python train.py --n_layer=8 --d_model=512 --n_head=8 --n_kv_head=8 --head_dim=64 --d_mlp=2752 --vocab_size=40363 --activation="swiglu" --norm="rmsnorm" --norm_place="pre" --norm_eps=1e-05 --positions="rope" --rope_base=47200.0 --rope_fraction=0.5 --qk_norm=false --attn_scale=0.125 --bias="none" --tie_embeddings=false --parallel_block=false --init="trunc" --init_std_qkv=0.0283 --init_std_o=0.00708 --init_std_up=0.0283 --init_std_down=0.00306 --optimizer="cautious_adamw" --lr=0.000353 --lr_mult_qkv=0.7 --beta1=0.95 --beta2=0.98 --lr_head=0.00481 --grad_clip=1.0 --warmup_steps=450 --schedule="wsd" --decay_fraction=0.406 --decay_shape="linear" --final_lr_fraction=0.0 --batch_tokens=[65536, 131072, 262144] --seq_len=1024 --doc_mask=true --z_loss=0.0001 --train_tokens=1273000000 --steps=9223 --dataset="wikipedia_en"
MLP neurons of a small language model. Each row is named by its layer, matrix (gate and up: input weights) and neuron, and shows model dimensions 96-223. Each number is 500 + 40 x the weight over its row's rms, rounded and kept within 0 to 999. Numbers have three digits each. A neuron's up and down rows have the sign that makes its largest values positive.
After each neuron's rows, "fires in" lists the words (lower case) most often at its 100 highest values on Wikipedia text that the model never trained on. A number after a token or word is its count.

L2.gate2068:544483478568509521529544592545449502562441513554458490469456544509489515548493504459464491446543612514492521474459491554488473458529512505527555556535534509550471487498477472468503512527499473501510542507462514447495486515465467456503525477505544520517515503513465495495497485558531515499530502506548486579530527552487536487443510534517549513571527506494455517545479499509489453536434
L2.up2068:540474523472478446454495546483489479485457410474537517503432418531467524475493526440466510477514514529502481552540531540472435487475575530511458462509554507515520534491504471416504580504611533505549540445518556506490523519496463490435568530435499458539483532486572434466481513539516450493527541498574482481442487560554506478478462460517574498492521487542458543482456537536530506502541
fires in: "a" 44, "the" 33, "an" 9, "also" 4

L2.gate1534:540502522484489499485510558508497405484524443455423471427444585543492543494483518481502478455565472509493551539525443543564544412514480552446495567463463476529537484485528487436447512515475484448498488483479486541492504478477557550473503505487482544412503496490486550507448433518486508528516475444529454603520481456464482515500486461542503463483489509550571514521515449558466522476490
L2.up1534:512506462545490491425550552494441495508549535520494444481462526480510594467574519457497475546507512472440504549507471472547562474518516495478485489494463454431532489477499575480542584517535431511421456490457420438544541562521536530469506529501544502467556522547530493524497438474513479504557517566554529551530515475502491464525433492553549512524558547509508563499592570494504564472489
fires in: "from" 20, "in" 19, "of" 18, "by" 11, "through" 7, "with" 6

L2.gate2541:485448503500516536488516540527509467477448480546461530485451416509514509546536499487505501483414468529518526464530487517503459515552565430517547460469475448563420527486506495563539519524482603426450479459489577491528491562471456522513558489505550467505551466506518382527521546514467460453465522474492498481529548498544556487492558510477476511522490527485485509523535514570495507518479
L2.up2541:504479494546517494470504561525512478431487498488499522491490475542517517539487527442589561505475511557587481555524515474477502534500520469558439461573567540509490523496546503500649510527518531545416563464514505574550520494619482558527522527479489456514529560499533547487552500522583528464530535480565520377467545468561565494507528534498482444490497548457499521452436406490494472557558
fires in: "is" 44, "a" 28, "an" 5

L2.gate2240:481465528555501553431549495486464533506469495500476502497497479530481423489477483415507500532515482516448409480468489512535439464471473541514582513490534581474450541457556438487471515525476515486443451542511530521479448559460540495478459472508456483574454486484489477493494469514519498521504561534558495483477552516475467504514496558477552504508525560463459502500456554513547508472531
L2.up2240:507425568509488532419502523475466490509531538469437463446482496564473538488547471475492484453495507521513450529462482458570526529543476470476504559517546528520442540466495535538457450518437475416532469502473494455524545481558466479497521472457541514447490483553458500493458373505495578488492493504510520503500543509490496461471459567526508503491487469492520442495471485524508519586495
fires in: "of" 13, "by" 11, "between" 10, "on" 7, "to" 7, "from" 4

L2.gate2573:473500437530386493468545553493484496538567548572513460546514485536468517517482507532489538489480493501543442510527515490523486537509465477477503541506537523520507467524471473539541466500492527523455504477412456513501546504543507496477548529434391513460465479493524496542516453505472472443524550470491496492540591528523491444570592559555541491442552583497513481516478451492558469492495
L2.up2573:561516537526534403485486475491524522535547510485473518526440498555463547515498474542496525496460552544476451501500457496588551551546585547507480459451503518571484497465582491513500485475515558525501572510472454586522514492479434467429535507490475587481476574504515470462447524461573467499527528588533563594458495486522524436461433502475478508470499521530524520451490516489481469555439
fires in: "is" 22, "a" 18, "was" 17, "film" 7, "an" 4

L2.gate940:497400518550519515417517492553406436534528509462439533489508476531470415537533490474484511456527495505454482545487565461496504484507586528523512504474452497516519451386532451501478466508519470482435495500469572474519490504501517477515440521559493520450483537588508534528483481520399492537556444515495482465534533535522519550451477518544439507504463473482509457505510442502483493523480
L2.up940:504506458538560489522539525547550466502535507484526542529450534517463525446484488420503512528538535466467512520556519463460523502565521559447537463460512503493464597559475460409530477528496457471548537485559477546554515587510511450509525510436551532516495497508545434517497482512501540481568465467475525508381444454481468471502452497529404512477501538453583478422505518551500537546521
fires in: "of" 23, "with" 12, "in" 8, "to" 5, "boosted" 4, "t" 4

L2.gate2254:552481488486427426469575559504441471491558477507392498469577633610414517473428445531517499440501519542511498537495456502505474604481483508524445483523500530487409490516553507511505502469518397511498474490480522519492451496517525503546491441466475566468513451520447509569482477482502531519478428463497531579558520469576455513513436487492501460461536517531599519502518452488485482459568
L2.up2254:469528529497430516466438471481516439502550479568467493514573523479529502511538448492529470431480471506462489517489549489472525538523503532436535483491515485523481558513402441516527498514492483487464527446614471457527541487567461565481573564497470432488469524609530478514521458541468568499427439441496496463460486501537508564478512524479485533515507523537565542486424518530504473475557
fires in: "in" 31, "to" 19, "by" 17, "with" 7

L2.gate268:474430462451459536501549571583507551478464530497486511480445517446476448509485489490486460446482539504505493552368526486462474490537539484573485528408482521479492496482515480595503529501525519456574547539521466504483506516468463503532434453564451448525514488550512410538522502531517505515537579462514440493439479545542534514469543477542545516451562507502577525572484553494530443565473
L2.up268:552462485562499414497542519478535412544538479504540527543577492469508457502490536512551539501553467490475463487506487520491495557502460507503463555469481510500446566510460571493523470559518473514519478590418417512480543463475512531533519493512475512524540500462526434495538503541505476485473501539521529556497516422575489511482470500489454549520518487491510498428498542481453474414512
fires in: "the" 42, "a" 17, "an" 9, "la" 4, "its" 4

L2.gate2148:454462422477491524508584492548518472516446535469467589438513535479503509456589523449519483474536466514461448506467563514444534434472518449519512449539544570494467474452435497441519528537569519449458497531497446518516568491528507381505514533524559463516544537485514504471551479520496500526561549509486481516500505502498545515453501478479541498536467509550482554465454413490527465465465
L2.up2148:470499459570455501528525522538481510447509468485474496455477434426507483486450496469562488499502458501480413460468456511480526425474434537435509541495503530512473491506495495441448457509568542535545511560500566521468485602508493495506498489528544503487510528487571516555453571513524461481551499526536465554562480551463488509503506557546533443515501522507449454523472505482509522489490
fires in: "a" 60, "an" 11, "the" 11, "most" 6, "s" 4

L2.gate1907:564502470541517503509503565505486470533487549534459559499457462520574502504517458489479485471492494539455434578473550493454500518536480489531438483537542540521430461517493479501500566486468446509464523580480515477495455502484467411477520462577534452482539480570478569501472463483505506518534580497512475539506560449495496470410489523460484438517453508523485522509521485490479592476516
L2.up1907:450525476488513508485514516584560497498521488492411515400455526530565474466493508490469475514494549519560485606494582522514493488473528571488574502487516573559474546520520478516555475528444451462469506561452494445493554500453486440478457426457476477473484538548495475404539464446509525505471518547484538520420470534537488509515499468450565460473465515514400478474553520450533564537528
fires in: "for" 30, "with" 18, "to" 9, "from" 5, "as" 4